{
  "n_layer": 9,
  "d_model": 704,
  "n_head": 11,
  "n_kv_head": 11,
  "head_dim": 64,
  "d_mlp": 2816,
  "vocab_size": 45258,
  "activation": "tanh_gelu",
  "norm": "layernorm",
  "norm_place": "pre",
  "norm_eps": 1e-05,
  "positions": "learned",
  "qk_norm": false,
  "attn_scale": 0.125,
  "bias": "all",
  "tie_embeddings": true,
  "parallel_block": false,
  "extras": ["capped logits"],
  "init": "normal",
  "init_std_qkv": 0.0262,
  "init_std_o": 0.00618,
  "init_std_up": 0.0262,
  "init_std_down": 0.00618,
  "optimizer": "muon_variant",
  "lr": 0.0081,
  "lr_mult_o": 2.0,
  "beta1": 0.93,
  "lr_head": 0.0112,
  "grad_clip": 0.5,
  "warmup_steps": 200,
  "schedule": "cos",
  "final_lr_fraction": 0.1,
  "batch_tokens": 131072,
  "seq_len": 1024,
  "doc_mask": true,
  "train_tokens": 1025000000,
  "steps": 7821,
  "dataset": "wikipedia_en"
}
MLP neurons of a small language model. Each row is named by its layer, matrix (up: input weights) and neuron, and shows model dimensions 400-591. Each number is 128 + 24 x the weight over its row's rms, rounded and kept within 0 to 255. Numbers have three digits each.
After each neuron's rows, "fires on" lists the tokens most often at its 100 highest values on Wikipedia text that the model never trained on. A number after a token or word is its count.

L3.up2078:130187137153155078148109100157116129134144115137089141124143077113166131127138140095160080116119109136114113147155131132104133126172145121139127123136134125140105136073111116109141133120107119128097096171114157134148090136155122122120122150104113117120137102161107113157129143097109087130136091166129101142163114114148139135189150131138169123136125117112116150134135121100131112114104128104152139130086131128126166116147144127147110095137075107100144154191132117114111120056141148100111155138066091112130107117109177123122102102111114085118119117130117131086114094124144116143
fires on: " |" 37, " the" 6, " a" 6, " two" 5, "p" 5

L3.up2541:138120103095146138147135158108134128140129125148141074142081116143139111132101113164121145105148151112171108136104114128124116140132165145115116126137178161142141166157123152169130088140125136097127119148137133161084138128139120156100147093108118139100132141115090118113097114122105101127161095080117158155107146121120122125123102097111138104135125111168111125091109127130134147160125107133154128132151158124138077084125098173133115165115143106115142113131141098158134090138142138147146114146116120119152178165115086109129162108143129142127123145138087148111095114114120097122
fires on: " In" 39, " and" 34, " but" 7, "In" 6

L3.up2692:129145142141092154121141128160081174093125131131109141104140121109134111135147146145088106154108136175129139135092099115157147101125126088119117139118118162148125107145116136103113145147118145136143100104117094121091138126089120122185112162121186123136106115110179129122174152119143163145145134119176134128118146140089141102127149169160125117080166130107156120148161166134103104108092139151103117101119103131129130167113122138125101077088132144079114122105129171119142129147132123116173137155123136172125118125133142165166118128121135117128113124099099150180119110078158145118
fires on: " |" 60, " 0" 4

L3.up1843:126109142112136124142094119169161137114140158134134101111090155146147105118129167159150187112086157129097167119170133154142133117144101147149149126127143096149132159127118116124177101137109175136102106092145131112113126099155180083150147145167132116136134101117132161104171104109138117156133104102110104139150135119103133160109056153187134146127114129131153127089149142099139113151095157095142089143127120135133094143146118118179118129147135124122177130170115095147105108146160116136142134113149147105133155116151129116118139072206119158149139152095155129112136114091122098122
fires on: " of" 29, " for" 25, " to" 9, " its" 4

L3.up1685:138147171130158154120098092161119090121153083115140195137109158149107135132108121118147089144141141153129119113111134145133131170094099169155165160128089098148105135178112128087133145144148149140110106109141111120094150142122147149137124130118100119156137109114176141142149103068145122120131149073148142133134142119132132162135141133100119147138120119109126104187140136177104157133174171117144147097118156104160138089129123114113124134183133133090109147127153083172132121168142170127143097109118127118138147098102144116125167116095125128151123151113111132118124149143121130136
fires on: "-" 54, "'" 7, "'s" 6, "[" 4, " 8" 4, " the" 4

L3.up629:110117137143110146077144165158113122106139154161093104115149136128119114107146139141147117144112146098146132131109178159124142111113099140130090108144155133110152137156151080136120157123142155146133175129105129157147135126083158090106137136145140101146137146147128120164133124145105130136127113125108170102149134079116133154095157124104148134140123120120126152150112129137126149146148132097133095134108130119099138111154144130112136137096173132119150078089101189116109140136116150147104150072114126140118157151089131108109160122140155149114103086142162130140134099085131076138
fires on: " |" 44, " 0" 12, " " 7

L3.up762:104171143108094174160128132136121201107119140126144127108149128120133079156126112119112129147116127147089113141140143124131143111144169145141083138150067096096140143104094140130153127172177123126128117150104121131132168107130089118146139095128120120137108115156122094099141147139096125117103154101176120114089121133115110164121102124124122140152151125127139142095147132135151149150148151108115109105133117096137127089114115128121153146126167118131151099117154099149130174128167146078154117137167127096115106128162112111139120109150164161106119106133096081148125168107132148102
fires on: " the" 27, "'s" 25, " their" 8, " his" 6, " its" 5, " other" 4

L3.up70:104146092120129097132133133103172144142100127142127114089111126101141134173115061117092101127121134143082135156122136110127122131149145082128160145106117153116149182139090115095106133122107134144126149114162108135113161163095127136166098132145111141101106121175110091150152110122125158162132137187133159134126131147096152138132117090133209122147122141151141139182103164089100157103156091124130158126135125121131138092126147110145119091108136112154167131151136138130114145164163122164156105154150121148153086115151125090107142135132105156142151167179135119125105113103156116145
fires on: " |" 45, " of" 16, " 800" 5

L3.up652:137137163132120125110107134112124136141121127106130135128092118153157143120159102092106143122153175122133121103076123143117104143154148132125136141138138122149113139097134135091172156136135113115074112123153111124097091070120103095134150152190136110132124119122096122107123131134089158112122082091156137123159117145091105127119117084143141100139110104129174120098092143135107091099134120113114160104154112131118094112101100116133116134152136120132154110098092095121137106120141147120206122164146156122116096140164124136127135124081100108107145113109130117159150136150106126133
fires on: " the" 16, " a" 14, " also" 10, " another" 8, " two" 6

L3.up566:165118140111126098104163103090096155124079149127158132115207127114141142148098111114097141143170158123100128184080165138113113101137148088131099121152090087129143091182124170074096108101140133108098134099173081153112138106124142099114110160098092123159152144124159099132129101119139122137130082099144144127134112133159108126123139114087143104099122150171078116107131113084155144109173099154111144145119126141141114147098146169083172155143108156080097112066148150147120131162166149073117140114128142120185126129146136112131095118155172110124137097141157148111165121132119146124
fires on: " |" 38, " 0" 9, " tour" 4

L3.up1065:117099150150139123106115128086099132131112140087150168125142150118097119120165129112182109082163115173085108137127181135094146134159147125161150102142177124159143088111098071077154135140114150155157178117151124105120131082151112112177133135127123089128136104102146124108155157135086152109122097126165146125132118113113153152139142092132099142120098135140095160089136121132093124148139075154111127116134086143093117156110103122130153125105119097150178104133127113140150134160114119145163124090123134114121146084120145062095148141120145160131107090130150100109139123135134132161
fires on: " |" 43, " early" 4, " same" 4

L3.up1199:170141137173153106130130141118133099152093135157184134133128147129112120176137122136118103140140126159106121077135137119148109141153130147079122123135166135103120139151109115138109153114161119173116158127171122138137152162118188099125138094158120117148098132154160127065106141088143162138141134125144072121161128159108127143151110133145101126163101127105113139143118150144134110171143115167151095149162139138102152178112113097091122130124089160086121153115086162143111124169129115144143142143118100132129133109093092131157102147137124130119146132141109177092102080093137129149
fires on: " more" 32, " %" 27, " |" 20, " of" 4

L3.up2266:109114138092116132151094126095154151125149156175142136144172106106154124149158130093134159121161103160164112148136107147133114071102094074115129155101127129093135174114121141083126112141182098077160140118094147117142126102121098129112139146101117134129110128114122105151136110180116134137114125143126143109128116148110124127150121159125110103131115113149099162107190096176122119129124150119109162078084137132124128080166107098099122099147100124136135115118148114102104107156084145134117128112151152138119200161087185145150138126127112176160156125130133116141135111105147117117
fires on: ";" 20, " and" 18, " |" 12, ":" 6, " that" 6, " she" 5

L3.up880:123164150129125103116141143133143098129117116090125086154089137118163145142116126137119081106145141112150119155085113091109204125149187159152150144152107162172107098138144124156161114136125118108138103109151177125110140101090106172103122126100135158130140083075119147136128123099118134134149127131154140114135128107082118163089089072164125135115129077145122163184101143117184155133124146111161133100104093094122108097125118125156164115121101136169133135104076126112076115131130167133107105100144103145172147152138157088082142159138117140103148123134076127096150144148098116153
fires on: " and" 69, " the" 7, "–V" 4

L3.up2580:118126117121135095147124103164127158136092138057119118164143180163122105121086137138108135157088127098118138110093113149127143132128121150137129151171127149120129094137131140123113114110089139145107140110151110145103130120159144180118121138118121161077105091103174132089146104089134137109113141117151151130114175126147087131100122108109145118148152119138146126117102147121130141147095099126137138148101142109092122105139129135122125147108138128140177117142123132109127116133152134079109155094132162100133118125129126124139124182112086126104108158130157115142077119124127169137
fires on: " as" 23, " |" 11, " 0" 10, " " 10, " \"" 7, " called" 5

L3.up2815:103136124148145124137147127163124149075135102097117104094083116142113142142122143111155087135110157108117151175140114131116118111147135121183117110109091111081124112115130112166130168119110159178139146103138145190104094128115115121142148150118117135097101117116120104107122168104107149151119146137147118141120104108119176137159189189137149127121109148118138133151100068138127094091142208142139105130111134126103161126157078125122094162095146135138096080105155109121125112094112160163150183142142113129109164145098159126118099114109143095147094151178114102165149107194144086129
fires on: " |" 36, " the" 12, " Eurovision" 6, " European" 6, " RBI" 4

L3.up2165:120168124122110119127100177149138145139139128128141100128089121119140133130148100135118091093167198142099112167145160152183123154155100121129154116118116100169136109087151121131106149150113120162131122139135161161081100126108130134140130111135147165131149131132107119130156134092082103103105109132108107138129113097151127131151127116170142107155141125149147108168126125120151180163117134100136167107111106142139118165127157114130110100106095171156146123152087137124117152133144099168074121104135150152085153130096123114143111165127120153118140114066139125063114110156172134116
fires on: " the" 18, " of" 18, " in" 6, "-" 6, " |" 6, " September" 4

L3.up2119:142121065133095132100091169137113137114128125157121134115118141154136106118134088158130108125145116116137136109114154129114143166134131145129146145176150142126132073192118120159106096143109138133155127148139142150108128080122144106134123149159112107132131134115107103141157136093140165147129130109087123140112125096142140115119135112119168101167182054114095120145160160117167150122065116137099113097093108143127135124108119150132133113105135150147139097100095151164091095107107105122137100113122111142159129137105148120104159157113103124116106111171102155106139142111115121150
fires on: " |" 40, " 1" 12, " 0" 12, " 1;" 4

L3.up347:183140148057158106138141136107120156083154098077074124181132175137066120122110158121186111154119126170120126156152153160102160119144119128156135104133165125114154140150143167115129113089132126109128163111121136131119121141119122136162181152127099134114090122075113150147135102130148142134109129105154113108112086127101080098074130140120129142132134139132090132143102140133149111112136108115041121103124098112111154112148121154110156100084118080083127114118133123115108128082136115127102126157145119143151133137135117118168123119147143130111112172146112150121087114124154138079
fires on: " for" 19, " that" 16, "|" 10, "\n" 7, "|---|---|---|---|---|---|" 6, " votes" 5

L3.up2586:100112094153123139155145107099134148127117134106110153138189130101141108138099093149080116159095124132118107137201151125127125130103162123146121115112082093135161164102145121158156120113164151104144145158094113085182129161084105112125091114148118131111149140122160126098130129146168112176121112103146136148142128109155130153138134138154155094102128132122110140100114126133145118127133124104130084106126074116135150113103122111113112108136125179122115168122149139150135133125153107144157119102137148115107137090122110157130142127124165120063132127155134149143143117121140093132
fires on: " |" 77, " " 11

L3.up1108:106112156112132139116136112149127110106118143126135148138120123117129153105124126139138123126115146127120146128125111095118133091160115107123133146156095092170121104169105154111143146142165128104141107105164091088115121121144181130112156138096122141104100141129124118119118113155127111153128125077111105163130132154115099122141103144149119134142132112140116115131152133155130080141143098102117150064120165110122125120150143143124129133150106131127145112129141140149128092129091105156136149164134107095115125144146124152137069112115097148166124145148107081159139133143131109127
fires on: " a" 65, " (aged" 11, "|" 7, " 2023" 6

L3.up1588:129108145085163149138120146130164117082130158118108098144142111173152138130141098133088180168127120119109103140105143117128160114184144127130076143151122121135148143108169125147153122135072144167158147162115137142110120128120131160100097097135120141183096126138158119149171135175147177174115134116095130112149136183119112173143091148173101112111131132187124115166103129113118125118111184182131109140123138131147120129156130147150153137112146102093159139090129088123136098148105147093150153166119151140097124129142071115133118122132083124122105142113134124133128146117116168118
fires on: " |" 42, " to" 31, " for" 10, " or" 5

L3.up1781:145115118149148114156083152108109144153120141138142163142132170155143150145121152109093155184181155088117123148090118129135130081125120175102092120142124113113172109108103116134148135135133167146123137121115153119079121142157133142150138179152117125148100115124139130152171150178132091125112139105123096119161110163143075118104083087090121114159104121080158148111170155104142113119124087105130123094136175131121114180110137163104175176159151103098175111115084135128130105110126137132126139135149119144160107116122110163142115101142160121106088126133140141089151099107088140112
fires on: " the" 40, " of" 12, " |" 6, " club" 4

L3.up158:167158115123130136136116154130109135139169107129144087141099109140151147124141114173104095124130122150109134136126132150104094144129144113142103181130148089106126146149120154140135147106107113096144129119107111139147124153134115111100156168102101109109146118137084145096124109120148108142136108150081110145129098135109103144132139122101140119095112116099141098088093113097123120100104118134129151122124148112134125133129132119148111116111091144129151113129140158133101146105102114174144165148109138084123122122183134083115177127114107087166059128142141096157127119127084129112
fires on: "\n" 27, " and" 14, ";" 10, " |" 6, " the" 5, "1;" 5

L3.up672:173142137123158096134136127145146100150102103132125145106127133105088133112114122130138135152162132126137170089130140138133129147138130191153129149094105086135155169152129136143129088119086165147117147158157120117151139148163128169135144137144122106083159180148116152054130132167151138110049117130167123122139130147124109126131097099144122153130108152144153147145080122164172133146125106150106108127134123102116074132132139129124184155139094115145116132127120133149144121141100135162134186135104084120132155155120171120083151149115077140112139148150109126119133141094158127119
fires on: " |" 40, ")" 8, " the" 6, "\n   " 5, " of" 4

L3.up2251:120142116093155153113138154134087155099168140134103118130099117128105125155171144110149139134170127121101083163134144163154097095097147099096098131093127131112179143127137080093144182131106103098100097177112135145145116102114121090150100142156099119153156129141155118138122144130117117125132134080119120120117136177138114135115140137088095141148173118137178144145117090167094140105139139097140155120150097132145111094103109109142111125068141101140127089120132115167114143130127140111141106135095093118121129133134108107144144157136181114156116099169133112174154129106142102109
fires on: " his" 21, " their" 20, " the" 10, " for" 8, " its" 5

L3.up2610:173168161124128141162135152102142127098151146144124140145117098092091126130138089149145150090099127109098081097145145121083105141110173145146132136140151127130109123120108150142115142137118113128117109155121153132087106109171175156174118129150104144148130129127141149116170118128103096152139104122108094135105149142181114124121102116136169119167123164187135096152132117059126123095138127119104149115098106114150112151113105146159159115110116119134107118145076154143123145154068165157144104165124124120148140134100099079076131160143144119126172094168104149115122155137130110112
fires on: " Goals" 18, " at" 8, "in" 7, " in" 7, " to" 6, " into" 6

L3.up462:140140118121157079116103153127180130078115127112074051106123141147134149110169114092136109125135116113149123129080149115105125166136125138159160150125150114130130074178135085116159121150113157125155117154131094187119112107109151153117122117146125134121131126159141138083159144094112177117129150163128142142080145115156127106123156096130107112128153061127130131156112106135149209123148078138117131135163124146120082140135139175132113100137129170156130094116127162114078101138134139102101090118114112106143144147104156121057102137144084098155127078108107134091185121153192133154
fires on: " |" 60, " 0" 15, " 1" 5

L3.up1042:129149123115128120168054115108154159127121122184099080124155104130125108182102116081155117129157113146108140141167122139174110174117126126099133152157102132089146136130123157120083115140136113158167157109154144120115081116124126099131140091105106116090113074125163081111139145135109131167142116125108163126145142139144118114141116120120152173176126145135121128142124123145136099146139128100105124130093112116141146118100104119141142140112142164148121104107071116138092172159137138149128104131107145155110118092151140127125137138134115161135119157124138119142133138138113160090
fires on: " of" 56, "):" 10, " |" 7

L3.up815:157102149145150134105109104129161120158157101121131150130093102153085108112087116171089164125126108144126147113161146126147172156094113134089132159070138110138144144163113116077097172146112113119112125138170082107129116135133149098114158111109073116170140121130151105149148139141120132106137128078145115153080138173122102110149142124109142117151101155121123140149142125114136161140115102146095104155143109131109121144106090117121111126149133121122114129135143091129082119192157104144151138125127118171114098098115108106118125168122118153116091107140094157109138123103113107129
fires on: "\n" 31, " \\" 14, " of" 7, "\\" 4, " design" 4, " -" 4

L3.up2029:141155095145134129138115175140127168135139115136086125135135156150143146131131135119119186109070140112122152102152155113130096147121156096114127130142137121145158133135153178116146144141112148142106136144123135127121156146128145171134119126151114136090090158109140105131135145106132123125145123106147126148166105128161142153129104140146141135117135118049122163090095145093127088119128127099123112124130134130132153106110112127100097126137118139104138136111138151145124112133142113128192149133113154140104120104102113140162129099100131124124151120122134157078107089132170088104
fires on: " was" 28, " as" 20, " |" 7, " in" 5, " is" 4

L3.up2302:134120188122147162142144129107125128129097133085123113138088146090104130120122122164082110144142130158100139143173116105116110128138144111141154153106131130149171115156140158149164086108132151134109171096120118129128121109147189142173161122094115082120160115099146113159124191098140150135150187147159111113121109107142099140140132135123110127072105130067133148156140114132126170131123137132105123114142136123111109155140143136125127188079105162100108129129125109161097112134117136164088159170101089150142126111104093118114076114136102157098146135179135129118125140119114127119
fires on: " " 42, " of" 11, " the" 7, " and" 5, " |" 4

L3.up223:141120102172121124151139133114122179127143095131098128152141106122164115121130119135161149102151147134154180109116149151106095087132114112106107148095179121160148167094175132123151120154120154112173142117116126144121111109140116184099137137115113127139114105062166147152112146148139123124127167106150079134104142131118145189130164158101095113089150131148147147127127106133158128104110134118115146111120132089111112123129143127148106118122119119124175114153071125118102119172116131131117123136128149128103165135084134125109141149075139172150150179098165154157087164100130073095
fires on: " and" 57, " as" 14, " |" 6, " or" 5, " but" 4

L3.up2475:090147115125203108119124121127127135150065128113134103180125110114125107160156132107134130153085138136147154110133114131144140105122151097116138160123091121104099122134087139120110091129078153124144112152131109127117110084111138132089110153098164133126127084101158121156147122106141170165150120127170119111102105150077081102101113126156098166131132129095117131137076108149136121138150122176118126162141101145085159161141135116133109156130084120102101087128077149115131137091162131132076143087128107155129105120167167156116143139144106114153132117119077142140180113113127145140
fires on: " |" 30, " 0" 14, " 3" 10, " 2" 9, " 1" 4, "ell" 4

L3.up761:131153135082135126105140171098073091135094119148113160153066162183168107186154101151165141130143141181122113154140143102128064122130150121140110124150166126163149149114122081099159133101162134131135133121106091145110116091115125138106152090163121083087109145116111087104097126158103137114103126157137135123093167123149104102117129119147108129131119106153121107137140128113119101116143143118124118108108114125138094137091138096145120148155133104146147117101105126178091170117132114127129160184121152156108131138134119151152147129125096106133127168108131130151159139120101115124
fires on: " and" 25, " or" 18, " a" 7, " end" 4

L3.up2497:070150126127111118115123112121156136128081146137150190094156138115121093120086104118084147155161107127117108156156112098158131125117138129167115156144091105117146140124112136096106173110152141091137158093173113135157117123097119131116140113151169099106175087127104131124112140135155117146127117139144158117128111158116129117139144096109135113115098157144121101116097083125148106053094142140097176125089124155150085173099101144146162127148140136092101118105105190150119114095142149099123140092149172113138099159192161142132142164128118147133123180137122120105155120102116093200
fires on: " |" 56, " from" 17

L3.up1726:100125109124143127091069135137088152143112149105095155162157135154101122145128121140110152136140149140142095144121125119091101166169110116128130101134147084130110114144138113135110108100153076136105178136143114115102120127144140143167135118132152151140162114094134109118108156140110119134107147108143134164072129135153143151154083129140100160171133076121167130175125159146118113114138119182146133120155150111155088083097103115157131139116136165121113133128168091164143109119145111106107144132111094087129143147137128084089142106157135110144135138164128161111083116141112159108
fires on: " |" 39, " times" 4, "." 4, " by" 4

L3.up775:132115165132153149126152144121123130151116141135108138130117171156118084160147128143096140161097133101121131088143163075095140120167159170173108153122165120114164149144116119138151115147158168137099160152087124208109097105156168125161132138125138178138123086146128105114162161112082131136075129141163148154134143136109132146118152125158134126120159122126134105132073137128090134129162147124100154073111149178135139119081088116141127122147140142146103145137147099131119131127098138109167105111115130094176107163163156092127116105154118134139151122121148110106108125140153128115
fires on: " by" 18, " to" 12, " in" 9, " with" 6, " which" 5, " game" 4

L3.up419:187135105121134133174184148112136129155102120133108112178131108118139169108090126107111107173180117104149170140178096129102119145131163125119120156170123108126140102135128141113098126146117125128109138130120086133132111115063107104120118150130122115110147086147106103125142100156156156092105110088112166192158144122085142124120136135144088142157121140168105064119160124092118120112132137148114080124114111102128161104123140150163092115140113103133125167093130131106183156113150094125099141123147127093146124130143127116155134116120121094146092124134133139101132143126134147132
fires on: "\n" 51, " |" 25, " from" 7

L3.up1073:149152160121114185131121118093146103106096070061110149131137096165156153107162146106121139116108167112143087125138126110126109160144122105125109115167123161135117127122166147112139181157126129178147066159157123091154135111123115119124115120154104138113063121138117154113138109108134192093101172131155140125066134138161133149137132115154151147121109100163136085126135117142143113121096122153096135116096093117108141145165082123119106125180139141103107128119105150095097123097131128082154091151126128149125096129118097138125153131132162103110194155154130147145078115119114143136
fires on: " the" 33, " one" 9, " last" 5, "2" 4, " a" 4

L3.up1037:128111117139126128122121171122055106065128123156124124110128111149110177160132134126105147132172109123103115121155121121146103115119102127091140122081140109116146134137109128108131156150083114137159157127176143148105106122095129170121169142134101114103142131121113105119114142139120117122108109165112165100107092110133133126122134111124126121103089130162135125167140151159142145105132115135124131092131161085119167158089156135115151111098132096113134126180086111125078141145146130173132168089132103171137097148157141083104163107080124151164174161151139125117100160122102083137
fires on: " that" 22, " of" 13, " which" 8, " who" 7, " do" 5

L3.up236:137123136147135142088157154143136145120144166159138135141099146077149142133138150118105147155127110134122180136098074139129078135123128154129153125089098093140173153120133114137124108118092163136111091110184138131129086107121170105112120148090139126146131121130146158083095098100091151116111128149125105144135149095122138138101146169121093139178154159151122091126133119084181160094126129127085092120113147094156165107115101084075082156159125115142163140135096093088116154141153133130101125113110130141121153086100142132134138126124138195103122123174137137141145115094157136122
fires on: " 0" 64, " of" 11, " 2" 5, "d" 4

L3.up636:132127066099113136111082156135127135121174120082143151152113108113133142086124123119096156148083117112168116153150113132146154110146153186116108137125128077111112084117121150133111143113108151113153123097122135157178112111104110117140123167147104105139149124161151155127104128114119134138091122140111104130130115118125098137097118129109148101165100148102143139148103127128163138143132151189141137120117159140156103139177143140151140095151160127149187084175114133097140166139151112107117091190091138154109132077109145148159136119099141121136105062139162148116127182096137142116
fires on: "\n" 37, "hat" 8, " of" 6, "d" 5

L3.up2565:136098132098164141115092123122137121138125109115124125102115140104142171111191142188113142152091183169161169123170119119141146121151118136110096117094123193133118163152131150124104114137116107143133112137140105139106094098116146139133132149098151104141131119144125115144117129078134148162103112114136099131099134134131110137130124137127134150118150149121110141119097152131152151127116116131135122177130115108136137085137101098111134090108108079110146134170158102060114091138092109177139081117121135156115148149158108124144148175127135162101160085113110148146140181133097139134
fires on: " 0" 42, " 1" 24, " |" 12, " the" 5

L3.up230:131148146090130145118097139106149117108109175134083110137121155145117110160149167111107108131101109147067125150121106135127134121168131133108120089137133132156126114142137158134110077142120108117153155120144148113120129143102175135150141123139155090129127130148119135103123140113109155137121145105141134158137116092143113143109120058141146153186113133141181141150142139082096115168127144120153164063125147122168119164125090120178119167155130168102155169124110151120141103134073166143127116131109107154131116119110132115148108150153137114113131091143135118109145077124096154140
fires on: " |" 65, " " 16

L3.up2375:126154112064133154110108123104095081105088139156147157125103126139113100152128119093165128113129136158133129172118112140107172139113115156132066152064093074138151133116149128132125115120093166091127109110171101176139106128114142120125146166160108158115155147126106110138133114138120153164134125100127126148124163139137081161126134116157127124138117158169140122091126167083112168133114133160102103153154156096154080127135199143152152148089131130106136143158098145170131144141124148103138143161148124125128147103144158116131118096175149130138130140119101174115139127114166127126
fires on: " of" 37, " the" 23, " for" 10, " |" 5, " District" 4

L3.up1258:118116137169074118124128143139128146151149120123162127123148112113118134145147095107126159116113170098095168158103153125145096144118097143110093142132138094084110123101140133097109107147156127095109145139126100094198103140147098121114151138142133114128135127100136089156131139124176117111130087148110145146118096141166115144143112111118161112103120136119106133099126118140143078099118133113183123097111116137130172134135151118083166141111132117144117131122167155127103178113121149089144156136139140088143142122130127145134129110141145135136108085165139124121187143126109140104
fires on: " |" 76

L3.up1424:127129159143133102145163134174171154151136131123160157146119113144117088122101099127110148102096142122145097122113110139110130120089142131132131142171127127172131106133134169127125125107078120121089105123119119156101134164079142143148142143108136124156081179144133148142137124134102099159126133124076115138168123081122136105115132095153098100115121108146118132105127164149153146140130135110111116108115104107127084111111109159135134151180144092161114106146124171132131092096124113138122127098134133127136086138091121154068135136167118143106116099138130150093118117136104105124
fires on: " in" 28, " to" 21, "el" 5, "h" 5

L3.up1708:128081143142175126170151110090083132159127147121106117105136153126148132134127096139141132160143124168114107160169132126154112117131160110145137164153152141129160121088157154171111121074105114109120113143112172120121138168119114127083164116168087125120120094138112147104116131098136112151175104084135152122122144091091115112112148098167143127153148097170112096145099127140118149157124142083133132130127162093121125072139081153146155146144128101146145140093145158122139109135125123090105127122100137102107152110165115123134154130164131121167103106209153186118115096087104125130
fires on: " |" 42, "\n" 18, " 0" 5, " " 5

L3.up2511:113125158120141120130088147126120149095124168152124161115119122120129139157150114099147170137094120132124132130147117101091126115120122170128102100115113119130137142167159097119141159086130133113092146091139127114116081179137134099135156138183111128140133114137107131145139085124171108092087144109128100137132111127140170116137139134144120157132152123113122121124109143108146115091095074160089155094156136112129085130114130113141117107136154107160184152133125109126082148085106137082161139143152138144132135170122104136142131157091093175128133128111142125133116115134071184076
fires on: " and" 20, " or" 10, " not" 7, " no" 5, " their" 5, " have" 5

L3.up2341:121103159144125126119102114144158160140074148137094145149102186134082117136113126136175131104124121134134103101189096083098097122143135109147101128112171140080159101099101100123111135154131151155129123113136160140083139165137111122154111105125123184111087092153109048110166124114113146140096142198167157151147136125116114129131092127190108115175116142120121115155111111165093150160130067141094123144149065116112143154147155126149135109166116093144133165174168144097149134146130106129164074166119108110150150133069138149100092100161133117088115191136141091160135131125108148119
fires on: " that" 19, " in" 16, " to" 14, " and" 5, " from" 4, " which" 4

L3.up1965:126140108092136156151083120113147177171126134118098132109134076166128117119149182089126094147105139092110125113112085125118111110117096121120095064084105112165142159176127153134121148121131135144142099131164119134169126130124154145136105147105119118126173144154132117131142117164130131166137142109114160134137136142082179145118156122151063174176150140114120121134117134081153143156098143125112116126154135113159090093103128119113137082116137178109169141149130130138107149110115140078102173092140134140135167093109091128127142119134100095158119138107149138104155129132125111119
fires on: " the" 17, " of" 12, "est" 11, "al" 9, "ing" 4, " early" 4

L3.up422:113149132127142147126126088128133163151129153113156130109166125153126096161097134125111153139131093162119166162147091146145134163188170120105130137160119119122143107124148134075108120082130122074118103151173104100170156109089143125148137143170094126119150114082140117155104101087140116106129107154129148134162134130168101127153129097109081089160102138151172128145126112150118081091123123126152104137103110078134105111120081122100127115146079117119127131114139164118109115117152111106115116085106127122171138147133085153133200117169168084153116120098123122157111086084133141152
fires on: " |" 69, " 1" 6, " 0" 5

L3.up423:115117119113177104165184116109136177149138125137172127114114156117126165122115139129116122160102115113111132143161132148136151165107124142141101155135098102149122174122097128127143110122126123126098105173160159112166134124146123128137089114147113091163152152095120089141144148134122148121102114119106143109134125101118150114133129113145116140116095186155103158128131106138145099140138167134147163101121069107097104118097130143148097145107144158122141169142170096152125110117120138124100097076136102164153127066101136163130089103095167159089117120153153119111147144143168084110
fires on: " |" 33, " 0" 17, " 1" 4, "el" 4

L3.up2042:121150087116163148095105126131159133142146116133118176099200097154098121146165190098121132142098156140129119145137175136122116129143073085105142097104135129116161144149107118166147130148155153124127130121142128104127108109111100099155150121097136139171147148113132100087106145122103127143080156093109128113099121101126121103134131132149135120155142135137147153150105136103104068129122138125119128093122142169174182149131122134130114155136107117107105088124091165134108117102124114097096104106174098146117140123121106120105103170102105139152107120109115125129148126117081155110
fires on: " |" 43, " of" 9, "ly" 6, "00" 5

L3.up852:173213139117121140138150127128119097080154114137137112108130118129125123135104158134132139098106141154107120129116116144123166145136170107130175091138147132107132109128109082125132116085104100125146137123121124149086165131150163141141106129133160110104135168122112166138116112112107161164091105131150140160128167118118123087078126071117106093126141132173099138111124089135101184090136154114133112122090140093100150156129147119166129110117120123136180117149107124111108158082103113151182099141113103115149131171147122128128152140144145117157139153150157150163089101121124160132
fires on: " that" 45, " Park" 5

L3.up1288:163150159149145107125100134135088090130079105097118163131139123093142070114156115117093116155124113118111137098142100133138125132152117134136132129134141141146102142119118140157143133115112094107087110156138169124132128138111135153135145119128163122164076115106143181158107087130108140137099132118125125169157120149108148150135131119133106083132100131093081146105102192124144130140108112141101111107146108132089115137106108098163143111101133123125118136143113067124156153121097117156129145131126095170119143123121130150059075140137138132120157112112149169089135116144137093135
fires on: " of" 31, " to" 10, "in" 9, " in" 8

L3.up2179:142188134156126135126158123126145152108106116112069132104133142172147122120148124120144152123155124121101144142157078110100121101101120142092108113165156165121160138141133152133135122150144140167121105173115170124137141141112111111170110110117150149148094097126145106131108151136130122095121153159156142142177112105150145133118145146118102103127140148088087108101142115132132155084149147117148125121118100125147177111117100103103150157165112133113133147156090140132185130125115115063106135136143119143123118163134099103129145122081143076119138091115117147188111150132137111175
fires on: " the" 24, " a" 7, " as" 6, "-year-old" 5, " his" 4, " her" 4

L3.up2384:178102159139107144154129174122116133135137072160140127096116103111119138128100108166100112129140130101127125141150169125134106099159115189151120120154186103147089095125150171117121176125130098074131112148088131165148162136145171099145135129150167151164132116126149130105148150111151120105129121075107102101112092131098122107105093123119151149162111126148162172105110119151120133153157160106112104136129166115155089107120108131161128158121145132153125131136105156144109134133102108169126132116098140103121130179150149116130112085171118123133161140103144116087100113146127136132
fires on: " in" 43, " for" 18, " by" 9, " after" 8, " through" 5, " After" 4